{"head_dim": 64, "attn_scale": 0.125, "tie_word_embeddings": false, "init": "uniform", "init_std_qkv": 0.0279, "optimizer": "muon_variant", "learning_rate": 0.00969, "decay_fraction": 0.866, "train_tokens": 220400000}
MLP neurons of a small language model. Each row is named by its layer, matrix (up: input weights) and neuron, and shows model dimensions 0-191. Each number is 500 + 25 x the weight over its row's rms, rounded and kept within 0 to 999. Numbers have three digits each.
After each neuron's rows, "fires on" lists the tokens most often at its 100 highest values on Wikipedia text that the model never trained on; "fires after" lists the tokens most often just before its 100 highest values on Wikipedia text that the model never trained on.

L7.up622:485487502485492547487527474516489493511522496552491538500507487494483533503511532484485512471482529451524511491554485499536439522522514468475493515529497503534536494523488519518503481460475520485529491482485502497453511547496526460502543474492509520504477491539496526500473522459497487453457488515461501498528462512469460559523502527490453503472514486489475497510463559538488518492510466500484503463496500506516510483524519494545494482492527510485478478517457491457490484473523478484493482463557482525489511492474457478490510470501509540554506513558508552496482514515503524485
fires on: " ", "ad", "ass"
fires after: " on", "On", " On", "′", " over", " -"

L11.up199:523486526497492494469499490452537512474487482489462513524544497527534444474456476525470506488447510511514444497540451482483537526484470483499538495499535511517510487459527536484502498539521468533516500498516510491515487519486514507467541467541501497494446524472481483502498511486474491473482481466505498493504479508528532495505499494499508505453519491471533502521501495498455526534510492516474500525498480533496492444487486524502500509480464474498505531458444509495514509494464519540483485526533461514537535535514491483428519464557517533526522537517495488533483519478509514512
fires on: " ", " ("
fires after: " |", "?", ")", " /"

L4.up32:518522511475509466490487507514494538536485486509480515471492519545531476522488488518496478489486494494511512502498520466461491446481508507478522554510532477501482477511509484490447521538473518466514518498486509505498500434498467526504506535501493477516515487508494469490450500481500495519472486491525552502437546511457515508492516463522500532469488495464510564520493507542459506556497501520481478487476465522526536529524524496500482461504526480516480535479463482498484502473478507496500500553512522520488534451473498536462488501487517532548563477536511517485529523474530480528
fires on: ".", "an", "ar", "ac"
fires after: " J", " v", " d", " V", " l"

L4.up538:513500506481482484519483544556497482530509487526485522480502494513463482464518441461473502486546467518488506489527525536496542459497524492469508521526536470542537503480508532459513543523522497483484402518556518518477492472476501514530479495531539503537480499488495458521503460467509527471497515519454503477527483504495529486527507493487519485500540498455467540483531474485470467478531485524506523514502506496525530497446489503503483547460486484501476478536509496511506531501532508487482469514530490519471458524514504494478490482512483490485488544496509500497481508489491467464
fires on: " not", "ock", "ire", "ag", "op"
fires after: " sh", " did", " eng", " st", " sp"

L9.up463:545502491471467532522483465498514507505505499484526520488505434503509469523477505485534451499486493549505468479519474522510520463583495498474536511491480514486519491496505540440496544471513534526510480524490467502498497484480482503510500540501506498507511532489521479489525459533515485512434501489523449514508537529457528480504521474493481557497500521522512466502494565518488503524473510508484496525460517440506493490496486522456498489492456473471508513516548524513501498496503507561471463472488474505522497503482506512548508487468524517498501514509452490478506526501509519463
fires on: " it", " this", " This", " that", "00", " which"
fires after: ",", ".", " but", " as", " and"

L3.up137:483511498481507447471512475508436508520528479552547462533515507509480505522510506453529530495449484499462482502500536495529478498492479514511484483500447431532501560498490515523488476532518517483521497519500504511493495469456501531482506463504468450476506490489497531476513515480501464498448483484513522498515481525483548517512495505516502511501541522475500555533473477493500474563514487533524469496494481502465479506532511543453506518470475487519497493523543488512509474499511534477515503495515528510483509501442480542469506469510474477489489483522463495510551521495532505526
fires on: "|", "e", "ern", "ol", "oy", "ele"
fires after: " T", " K", "===\n\n", "G", "==\n\n"

L3.up244:504536524511482497515452548513499525491431457489511487457513480517517487511478516455475503530496471498537462481515487527523523507467520483470477505470461548516500477519497517494499522500525554491522510485538511511488500508497491531511526515502498497484500454481508497484503461520457493505491550485509479505525491523527467482482510468503486455516519496497476486489498471483502497551504450481475471516490531517476511496475482470496573505497476513484513482475556451451477491499496483524520510503537469511541549470479529493521542553502508500488558476481505485514531544472533521484
fires on: " the", "ro", "ele", "ri", "ax"
fires after: " T", "T", " t", "B", " Det"

L6.up622:483506476502524511515521479477520525503455524490512518475492498454480500529552507475504454478447501543479504504475513537495524441496571466487523528488458486489469537447547507509477545489535485464562504493504493518472520534497498514514485512503516529515495487479456456504508489502470483470480492524502521518487526493538472480514479512522499514485458474492522478523494534508499539476522543514491443521531483489459520502527512487491459528509506501459515496511476478485514533475562513491527491475554476494481484483477513501531516472505453483519504502511465482538485496490516497475
fires on: "th", " second", "rd", " T", "nd", " only"
fires after: " the", "3", " The", "19"

L16.up749:505532462502481496547460522513526514521486473527492524517458476473497534511484461517460537496474512465462512497494504507511526501476493482492517496502505510495498458504499490483473559503505534466523470514543446539536518505538540495506498477508482482478525468467537485501505511547540514490515517521501473541466526501500509477458485539472525489498519527467519508465485507526483542492507501491521479463466535524477504478513523500513473554499469553484518501407546540449484515475507506477489511523491488503500499477486510521538478505528482521474496477535496510485452525481500498520
fires on: "20", ",", ":", "′", "19"
fires after: " ", "–", "00", "20", "6"

L3.up139:485550505495554505509522490520470526552458526491507470562548536481484527486515472489475503464495476534530461535516510510485506518477480527503509504487536456483462519475552510478530475509509514506504496514486517527479523450499490501459486488510543496447503489505540478484496496450483514510450462519513519536512484500467536478492493554555475514483508490486489519504478487481538502488517488510531550428470522505495506485508523487499523479532505509499486488510496536455515502514519493519527473486509471540507452486518473551515490473465496499464474502496474530479491482485486502479
fires on: "|", "ar", "at", "us", "ater", "iz"
fires after: " T", " N", "===\n\n", "\n", " K"

L7.up87:535467462481491518484491484525475525509504467507472474509489439520495506497524519517478487464483498507503499483480493489471481506542444481488494537550542492500496450543462542501455489507502543513519469493527494511521505494529525497502508495550499507469528496508517511483488501499473478553511517524521521514448483499509529487462460469488463549495468493518546519538487533502494461493560452534476492569467518487508502517491464457475492479476513522519496482463489548522483511495526511483534522515547489508470490497491528469498509471520493464499501502505498472478515484526530528469
fires on: " ", "ological", " p", " L", "R", " s"
fires after: " |", " a", "==", " the", "A"

L9.up713:492515508512535483468479492509512519537480451509453504526480457545542484490481478470512512519486504500485484503512510522531504527452504506503467466521505523476500501506541501525520523511497480472453488512537444466529498519488508479574523500497464497502488528469483487507496470572509488476515520458513505503496501456500496512496506499480490491475505520481569476549493514505521475468491469548487488531476497491511488518522484528471546495489490506517490545507551471497500456504532505521488526536479505498505468509463542492564453509507515542479502477490482510479456465543489507491
fires on: "20", "els", "07"
fires after: " ", "20", " H", "19", "–", " ("

L4.up181:533476520485517495521487498530513527494512506537536517526522505490528478514500487514478523537504465501506529569525505523489521463518529477480513463480521505481464511495522503510544487559504506509495488504502500508506498544505496500480492506477526490479496490488505522469503441490538467466520493454476529545485473475461503495508510468473512491495514479479468549462449506531487548507501554511495455515487507491474464479524494498515486495492533504526502424529482516451450471503511456536479503552518537472498495449506501436486527466516489491496536509460520489478497509503504491482
fires on: "|", "|---|---|---|---|\n", " pot", "|---|---|---|---|---|\n", "isher", "-"
fires after: " |\n", "|---|---|---|---", "\n", " the", " a", " F"

L6.up627:543539468479551508484501506478505451500526503483528473523536526497476533517485489483490479500403476519489480513520460492489485515463544510482481492467498510514502487496494509497471483546535464522520537550535525498501489491425503500519531490467530549533532531479520491494517510505519475547469492495516499518544489503506512487482489520475527483477483498508460506546500495515480489471508499492450451489490481456517487483489489477487507467477487489527493489496490529558457478489488492479499477468534494534469520519548492498488506493534513467526488517501529522522516504507515439508
fires on: "c", "n", "t", "g", "re", "p"
fires after: " \"", "-", " un", ".", " ("

L3.up432:493499488503517542545470518495519514463486539476535443481524484451498459472512505467508508488527504479515472488496523539484528477511437520452482514539493476497497525540474492478499519525480476481535491519495508513539540499508514518535515456497467481441496474483521521516524506510528457555515525508458519509489488481466521492516457495493559462513532510475478481512466482467488508489510496473504538453523516495495503525550517468471489538519471505494543488491496534434511496501490489505523494500445490517504520475527505459525481517501481480494539510478466529530492503499488488501
fires on: "it", "iddle", "ad", "orth", "outh", "ep"
fires after: "S", " M", " S", "M", " Squ", "N"

L3.up209:480458471479460511539501505514456471515498474493459498511470467460493503505474522514499524501503496499473501521509512532460507522464526546484545479516460475461510536517479527518484512506501488545526508458472515490550477532501485517493498486562465530460515514542551478475514508495463470481480499490448524479536541478503502493479487539492477477533542493518487471534500488539503473513477498479514526497493539500510513531522508453517488504500464521508489491473547483529485546516505503458467554475509510479478485468489500498471504524493497512483483488516486525504519542542482457544
fires on: "it", "tt", "id", "y", "on", "ine"
fires after: " O", " Gu", " A", "ro", " gu", " E"

L15.up444:524496513510477485529467529486542533515505491557492543514495500477512501463523538510483526499516500485514523524526494485503476454492495507473520493493438490461501468545484448452481516520513499486486488491505514470533525520524500507532525485501539490488509526491485546487465543502567522485552524488530464500479468510526500521500499529467468505476534497532484533458487509529490511467534498488494500531468512480511502511539460480475507526476499519519504531467460541513526503519508527493449517535497504482472531497453494527506443465554473489507509486490556490502482472502489477499
fires on: "19", "20", " Res", "es", " des"
fires after: " ", " (", " |", "R", "–"

L14.up598:484513445520513529510478502500512486498501485473506532442508507482501475523489482473503526500503465509471506483508455534490530504456505459510487497514562489498492448474508492469546525500442518465503504514555473498515448531485507515504520502512525481474491490530519493487493514581463501477503492490523501511556455500507503502470479522527519482464471470490483459486492504478517492540469528534516502524492512523518508523499561524497514469510470503463504513454505477496487464504490505476514480504543462546507521555467501499478518527536512456523484552475518509498493514484508488538
fires on: " ", "–", " x"
fires after: " |", "0", " W"

L13.up693:509533503494486516482476499493512475547543486519545545459494502466498494517505512479486534516437501483473520545435468500503520449516499503540513488461491474500528555511516484494529570487493488474501546530536476459478512441530507482480496547480495497472495568490492504492451499512510494498549489524505511486470511496499509525475495501486485477476522480474494488478510541485481502506472472504494483502493497466507527505465482522462505486503515475447517492505513501521500498474508497489496551508569517531460504504533510501535509493516503553496486525485457469464511526524491491496
fires on: "19", "A", "18", "enc", "M", " G"
fires after: " (", " ", " |"

L7.up711:486473431501518523490512530525474491509525494517546526475499486490480525455495489510491444504518493522549507515511477536481427514483485505499520519511510542539496511514511518495517514508489502484516510499555470493529508527516526508443524525545478516488533534471505505496519513481515499487482507537548500499464493505480501453474477507469495471505481504468524433510461476503492523498507559489494507475494469489496465487514517474469489485511487498500479521495469501495499530563493488494488547498501528483518453455485523500465431508482485528477524515518542495481507508499490469570
fires on: " ", "10", " |", ".", " +", "°N"
fires after: " |", " ", " Pro", "9"

L9.up176:504533512490507531483476562529502524513506494494556530448497532457505472564473465420540448457492532518525493501544526491480502476507505501487495533526526503500500518495498478502489495483472550476503487498463527497498474510536513499522488475549477518493496500490461524495513530533505544504501496486503496491494461511500499498517498485530506508481448460511496453485503534479485474492503497509480517521508527473523506500522493519464499497461530502531452514519491490440515539511540505505516477469550474506505515511544482484500513480500497478484563470471542490463507510477498516459
fires on: " ", " Candidate", "r", "or"
fires after: " |", " on", " cont", "e", " site"

L3.up61:471491532496505518485479484520520484463535493552519506486454480485500475492495490530509530540519471507474472543502469506532492507514501505507496467504485482471513494499508502478523500512546474513473480523483481504490521518452527498490494493489524462455485489473537527520506478548491447494497496509565481559512513491516516482457497439463514521472520533460473506460459519508551476485489531502522478464512475515473426473502535462524477491503470514516505456487476494512512489546507468515547545492521534543521512467521517500513488512489499490475521528503513539483489479485512470523
fires on: "-"
fires after: "\n", ")\n", ";\n"

L9.up735:531524495458509511504541497524493519510496478495475467526528493464535493471477518505499485488487515470495482549464505489493478521485494499490529511478554568474481514506469463508522513518535504505546527504491505489480522481502493481538449496464481465478510514509484485491456536478508480533479540489505549532523506491504508480560498477550504537478475493504497515488506525490450466475443492534470490475514511514515475505526527485455528531449517485494499508479510458467508490501490523505487520497531493486529497504434460510444491543526517497496529478470532494508516534456543512493
fires on: " |", "an", "a", "ote", " of"
fires after: " v", " V", " Candidate", "er", "V", "ld"

L3.up469:504526490520499527481495503514511522493522471504482530465497537477465514444512467542508508515466516511492492426452547469477516511481505508492477503495477502513517512510463471526458502530506513505524514568508509523507506458427526544511492503450539494483486521495485502499524476504509485494487530539537462475492479494544496470486495524502501491496502518478512476547485478524521456516547548498489453490546490497498544506513492451527490498521505512541455525505496510504479545498505525466474506489501439512511533508506527473465528458549495494514528507505492492504509489500513480462
fires on: "d", "g", "b", "k", "ra"
fires after: " (", " p", " \"", ".", "/", "S"

L3.up307:484510507512527527547520496505495473483514485507543482515463538483488524476499475476505473515539496442564513535504479500490488547504499514500518558530519481491495488558501517489568506502527489489490509528453497514485493459482434523520504487499498471464468529513508480489506540491575523560480463505484516500507471476481528466505526472487472505498490489490499473501495497506532520536487462481465504533507496541492499504525499496489504463498488560509491476498463473465544481518501481499482482494503537471496466520464498501490542527523476497480499493506525515488556543484471472491
fires on: "t", "s", "ir", "ass", "ic", "f"
fires after: " pro", " B", " ob", "b", " Pro", "om"

L7.up627:488528541511503508506474495512485485518509465466539493482442523475489550471515514524500465483430489471495495497491506514504460495499515504469496509528494495466509515508504541506489548553466502509505507473528559495510473513467493529492518512537455513481526511505515486437444501538455506484516516498494516516533467513487531531497519522469476534471518498465514476492485470496505495457494506550514485534508520471500522499488455489498488545507511412502493491487540491533495497508577532479490524492535511457506512507487476524536467491505478517531522505494513503483469491502490504515
fires on: "19", "18", "P", "C"
fires after: " ", " (", "–", " G"

L6.up666:471488518507492486521502482534511507520507463518490511481496499486516492506465475495493543525564456465508528503498498490490494488518513453514497480517505463520493492517544473482503519479528503485457508540520483493508552487456504507498454483533447488476481505555513514529505499509495479486520526444506529519494501466507508488500511477497460521493521510513529484521497499538504516500476484477528437507517487532457500465508473529460485507515500476546501464512538552471447506509490498516470472557501492488477484454503469494494494525561493541510539510524491510453507511519577481528
fires on: "==", "te", "ack", " album"
fires after: ".\n\n", "r", " |\n\n", " comple"

L4.up562:493495457490494534548544495461498493479482479551483490503468496495490475485482527481537480463533494477573496489517472506479501524460484472457519510500513525512507471534506497486492537475546513506482490538513486523529484476546508497473563464525489517499489520520531497533539510491500507520473500498497521509485490515466550467531498520472480482469485498496507504531496527491512534551499517506503509471552513489496489462497478472515522448504527510490516503491464501453476529477497499515515469475505510521437455559450466526472452525508485493513478468522528492496515525488539486506
fires on: " "
fires after: " |", ";"

L3.up304:523489446475490506522534544524486487489498491471505463523529459486491466482495498490538503522512458505509452491533531486481493521526491466471523500494514478511507506505526486498456478511511506463499522552460532477523485494433474512490523523482536497489494549522497467503496477540480528473508478478494472485531529500513504508520474441487521568485533494481485484510505531517472488454512539542510489539503460477498499543494520473545508473482482523496532472507500495501504522565513486491500499504510539488486541488514501467507491499523522525497558442484507499538485461532493464513
fires on: " qu", "st", "H", "c", "m"
fires after: " \"", " un", "==", " (", " a", " sup"

L7.up382:435508507484442461489503506518505483485472459485476476512466492539503520489447510511523527520474504486517466497491472488531486487457501485502474496513505478513507503474514451460520478487506502525508508511452525506540511490513492511535486501504511470497544513507526539480537509496501530447546523538551478518525537530484534524522502493503492498450532498515499494520481474526572449507477513530510470516486500461485470468476497462472463511498484513487535495478528511539504488500498549486482529498522469514463516486553500473486538464528467539512533532458507478490508502493498491489
fires on: " he", " It", " they", "\"", " it"
fires after: ",", ".", " where", " which", " that"

L16.up234:525501497521465506432489543514457524498465488558482518491543531463499463485454520528520513513490485509495522494547509517495515516509516460460508472489497486485478558490482468466517520467468503473526509528513521489495478505514491479495501475505517528477479474509489488548485511529511491508482491492458483486509494501512483492509477495497494573489479560513507499519499504468474544483530513499510472535479513499521514550474455528499443480498508524467501479457519591488493537489498472488474521498519495541497514536473515465537486516493503489488538452481519493505487486503477540505
fires on: "20", ":", "1", " to"
fires after: " ", " Released"

L6.up322:484523471462466504522499499499540506499494483470478530487477468498529499451454505540526501520495515489531514511478503480498482479489515524526479504534507509471525522537536457468498501521491508487469531511468473483480490518494514528509478449533452495504462489487556524533499505551547517517511513520484460495472509488485518499516488470463477504460504480501543484478463507525513540529524499506513450502497511501535518452448502491493498481513509495505473495506554563480452523503505477519465474469507461485553506494516495457516491520502485511495523544495517512548494505531483530436
fires on: " which", " This", " George", "."
fires after: ".", ","

L13.up199:556530527504524502510535497463505514557492496496497520454479520494523498481519466480498488479533493519478487463547478558528505523514501445483465437507490502459439459505485506503510457489499528476505485553535510481538485497467533480486518504507485501461506513529502484511512502503504541454502466495482534467514488503531494478474494451493536513499513486508491477467509475505478489501514519492517445526517473516536467460523501536485535501483507514518518551494532536493527524492517485487483517503427463517490525512478512557508498544503497473512507506508498488494537506478467472497
fires on: " ", "–", "ff", " I"
fires after: " |", " L", "O", "25", " tra", "6"

L4.up263:491563506499451481512546536474488520501450514456506488481507452484460506517527552508478501489506458475481505469468505527526510481494468501496517515494473528469468523489506491492483528489504507507487524564536489487470538511465538517480494468472477507501524536498524501510468518474472512478507425512475530524489455482500498505533520457485507484476538547500501500447509475511525511486526470523504465502489498523467499471488458505461496520498522477486476528526522484516514508528542485514505542517456478505469479484502482532552511545468494484505521524519523518502541531478508524489
fires on: "ch", "ap", " rele", "ele", "est", "ask"
fires after: " ar", " T", " t", "T", " Cont", "-t"

L14.up763:531519497482525472521499485510491476447500467471477522511515495555488459503487520485513521493474512497502503513449523464496470571505522514499518528502510492512502523491509459471481503543476439439570502503528499534443482502497467520524481483552483519473507512508538466531558515518504493506473476499475548523509540530509548504516516517505497476471478498492519488521470485479495478508482494485509519500490488503487473464486482498463502488501488502472507470514454473511491494530502503487492545540578493521485483520457478490488490523528496508503493484564492501523494484509482495553
fires on: " ", "\n", " ("
fires after: "born", ",", " June", " January", " August"

L7.up330:520465524492465508509511519529508470485520499501478490517512436531494483487493453479508509472492502491503483499517471529502501483524525521506477493509492473481522484538522445427505477520528456520532503519445522476500453480522493530492495501473474471484499505450484513552538489480567485522477540520468486495504513477540508539521499538510498468495538479435556468513518492512520513486507489499531492511470553489507478517449513510476495513497493511442507523563513486493507486513494494520505508458518483496488491544509500496482494499490490511514564482492488552498503513454520493513
fires on: " ", " that", "."
fires after: ",", " January", " September", " November", " July", " of"

L6.up269:508498504455542467495523528490520542530511518495513503468491491525491501504504467541502502521503499503496467507473489502461486490477539509522519457481512498500520481497502449434475457526487512505498491511511568491553518457507485557516545486516467498527507519478461501498487483469545544522475479485551446509521479479501474523478511516503477503467487434480463461523497469510499538474484464494486476499496466472468523520513507515507488524531539533510479523523466504561501519480552504491487520536494530477481514486512508485487522477532490496497505497544510502524473497536535471492
fires on: "\"", "t", "p", "per", "for"
fires after: " (", " \"", " re", "-", "a", " up"

L15.up53:508500551472469516495488495529515522489435499490504529500483564489485482503494488484490551492508503499503512538484472491502475526494492473486510498506476509500507520473516485462496439455417530488520500498530507488472501526496495532517494504477519517546530511513499488487510558521509481489520504492533508480465502466525538523485523537526516477446491492482542519459472507496509524480531510497489494504478510477488491474487457497504479533532513482495473491464481502528513534500513517518464528522530430517470478509536504496536550518500442490536502502484501462446531520506484562504
fires on: " ", "20", "re", "19"
fires after: " |", " ", "|", " December", "On"

L3.up748:551533481503488475481527512518454480506541499541524519483475536530493520514504528474428490465429485504512473464441493497529499468491531430534472483509498520497502507486492445532464522493517471485500481489489500506534490496513473519482527494517528514526509508525463514515516484464449483524507489488513467537515545503488527486521493483493500513452483481530529491505500502540461511510469512530502516500490557511508522532505513519529513496512515491486500507548489511528523441546524482479494502551496468518495492497496506490463512503473511513484514502452490520443465511475506486524
fires on: "im", "F", "f", "w", "ld", "id"
fires after: " t", " P", " C", " int", " k"

L15.up406:500510473483512455482524518522467532511495465535516467540537527528475508538492516515471517498504496498534506522518490497508569558484495489477497519463507492507495507500521523500558492561502481471487496522493466518499501526515508479534525535467546459488539508535501471518511518491526488483464512480499501541480533529471528471511528523493496417488501492529485514461528518489509529508498533495476443456495507522518497461487525507537495508444512520489466516494476523488514498488505532507447509472507507508455469493526501496506516477505459486481517459556474495474514476506506494541
fires on: " \"", " |", "-"
fires after: " |", "|", ".", ";"

L9.up237:517534495472514491512499480483483508475523494529503481535536460502470503521489502488510505472463518513462479493476489553436523508522478499512544492529530485492496485481531532517510509512494512478511473464495499478469508520495470527488513474544485498492455507508529518492516504430483482476536517524497501497537482469535523474547527517499503485487477524490511498483545531515517467479467500526520502551479505522508516473525493491519558495505519502488462520483490506489482501518519471466441487542580438498467522500517495494505505510482434495512505540522474486512519461554485537475
fires on: " "
fires after: " the", ".", " |", " a", " The"

L7.up32:503538509544539480523505518508483500508525497489511474516506488489497480447531529468502513489501465524514494482495482472464491512474523470477478419533501473497478519491496525506527495482488515503488508507534521514517484463504520530543505531521498497533445553495543495507494531505495541510448516492526492493523491519545479527472486486481512494481481536471518462551486503526446479490516493504519473535486522403471537486477506462495465508539460528526472520525489516519521521471503496514529547494523493503470489488492539472490474486514522476499511467526513480484465464497534491492
fires on: "20", "19", "ation", "t", "18", "ography"
fires after: " ", " (", " R", "-", " ===\n\n"

L3.up228:514539506515534476497475458465497539488484482509536461489504544522505530512511550548518488571500487518477488500508524566476542532525485496491528512510513519503476505484515495509505497489543510491519530520502523512536507511529455491458496509521461517482479488498458517547529508487502470525488457491504530483519520474499525494490510461490494461449496439482532504501509528466515497520538479517509513499458481500542453481506477522523495476519464510485510522540467487482478497473497490513500493532492496473539514464483505472482479444461517519481503505496522517447521501440495472470
fires on: "op", "res", "ac", "or", "ot", "ro"
fires after: "M", "P", " P", " Lab", " B", " cap"

L14.up83:500483564488472442486497483528515541517471467449517448488492525500470490479479535496498472482459497491507477507562489504521495531483504526502486516539559513465530506492489507487536474475460492490533462474474493504465498545514510485486529514511505494485505487485495474511506542446528488491480509543498519505511458533505477492498533527519486475463503541492508456516494494506493454479510458524483502528509486520503515482470532504511571497495523480547465522476534479497544511541496529512489510509513494480519513538519505508494465527507527510439446507467508512508492509511477519463
fires on: " "
fires after: " |", " to", " on", ":"

L14.up95:525463448470510455505467521452506520512504495535445501484533503526459460500476483524482530547485508489492506530464503521528497483482462483496494530499519499485538467490501495483460500475534506475523470496519502487475469494523485513476502517511496512488512555524534519484524486473467486542510485534514506526513518462486505541461507509513494473485517488489533504514470443536505462501479490510549472558479517502480499515536530514469543483518510478468554496471489497490479517504555515533484523513475541500466500526497471453470517489546506480481485532514480484491483484508540536541
fires on: " ", " h", " a"
fires after: " the", "born", ",", " a"

L6.up588:488495506523488488509468502499473534517473498521509525513492504521519537466520547482470513487477498518474466464506518527470532496515493504461517511482486468475460481493510510475506520546504517503506535441514516534515496501495514502469530540486493516503491523523551524443490493515489514542497427562504475513535537520497548488526475488486483558468510474522508553472511511494461492480531512520508514529491484470500515517518500505497521453474440470483446498501524497464478522500486528529486476544538522524498525470488494549474483473503493449492500492471460522492532501508509490477
fires on: " of", "ac", " to", "ur", "arg", "ic"
fires after: " Z", " T", " N", " t", " years", " Q"

L6.up758:492514466497498485528486516469473492506501489494494501494498431499518540481505484539533531522477493512518527504472497523462506448497494457544528496511521525481522509528514534510503542537479516480482492478495500505490515466545447478506471472471474504521538461481465545495547486491517535474497545479521465494519514458479513514459525467488506494522493527472505508479501493453517510450508492481510515494468499483498485475508551531538493481485493439468508511520499485505545512504485515481489475480526426537507506480537528480491473484483521507492513532504564471522502559480505515489
fires on: "M", "N", "L", "B"
fires after: "L", " ESP", "C", "&", "R", "V"

L3.up361:499538492448524504537512512498486553525518487496479488478488538456512487515492506444503500470494506518519506423493485472511515509486479513517503521513492486534487458523494481515520512464479485512501469477511503474473508479513507480500568493498513449514502473503533466550498493463529493431506505488522527473481467522507475472494447535491522505495509505503518486515490531499532505515508538499518502475519483467462493472449503520506519498461447523535553515503512497484488539535485531475503493572478476473483467496570486541506529475524496510494479534521505489494529487530505497502
fires on: "at", "us", "row", "o", "ir"
fires after: " th", " Th", "Th", " se", " Wh"

L4.up292:522508461526487481491500478505457504562530489493488489507440483502495492505527492515509474514500556500495459540497472530516516501480504457519495472493507464465434525566505516512504511523474512533508518477515509496524489495532538498502470504469484503479518507489502554525472472489507541514504540489510517522488486491467550495494490524490506484488520492502479494537496522476517476542452503525532485491477479491521478498590482539532542538518495469504535441471512498488532475545471525502526486485507502499555486496455505493470481488499510464498492507467495477470492473522502531525
fires on: "L", "B", "O", "E", "J", "F"
fires after: "I", "R", " I", "U", "C", " R"

L7.up132:495519524534478511494498501503449458527526433483495516508492519507515466464514486506512516475515526487475532493475509491463446492502513537520503572524526489486506463531514461541467496511427500538535554489506529526521498515484481479542529505496513511491503517498494512511499553522552495500520478480472545497504451518508471473512474527511471503513496465484493473476507510505475506478464484527533496524488533488469507472494487484486518507507513512500492469497511526472497479497481487508427532461479482497524537507466513458507484535511502515484493521517533504541488501436527452511
fires on: "20", "a", "t", "s", "18", "19"
fires after: " ", " G", " Sal", " Al", " In"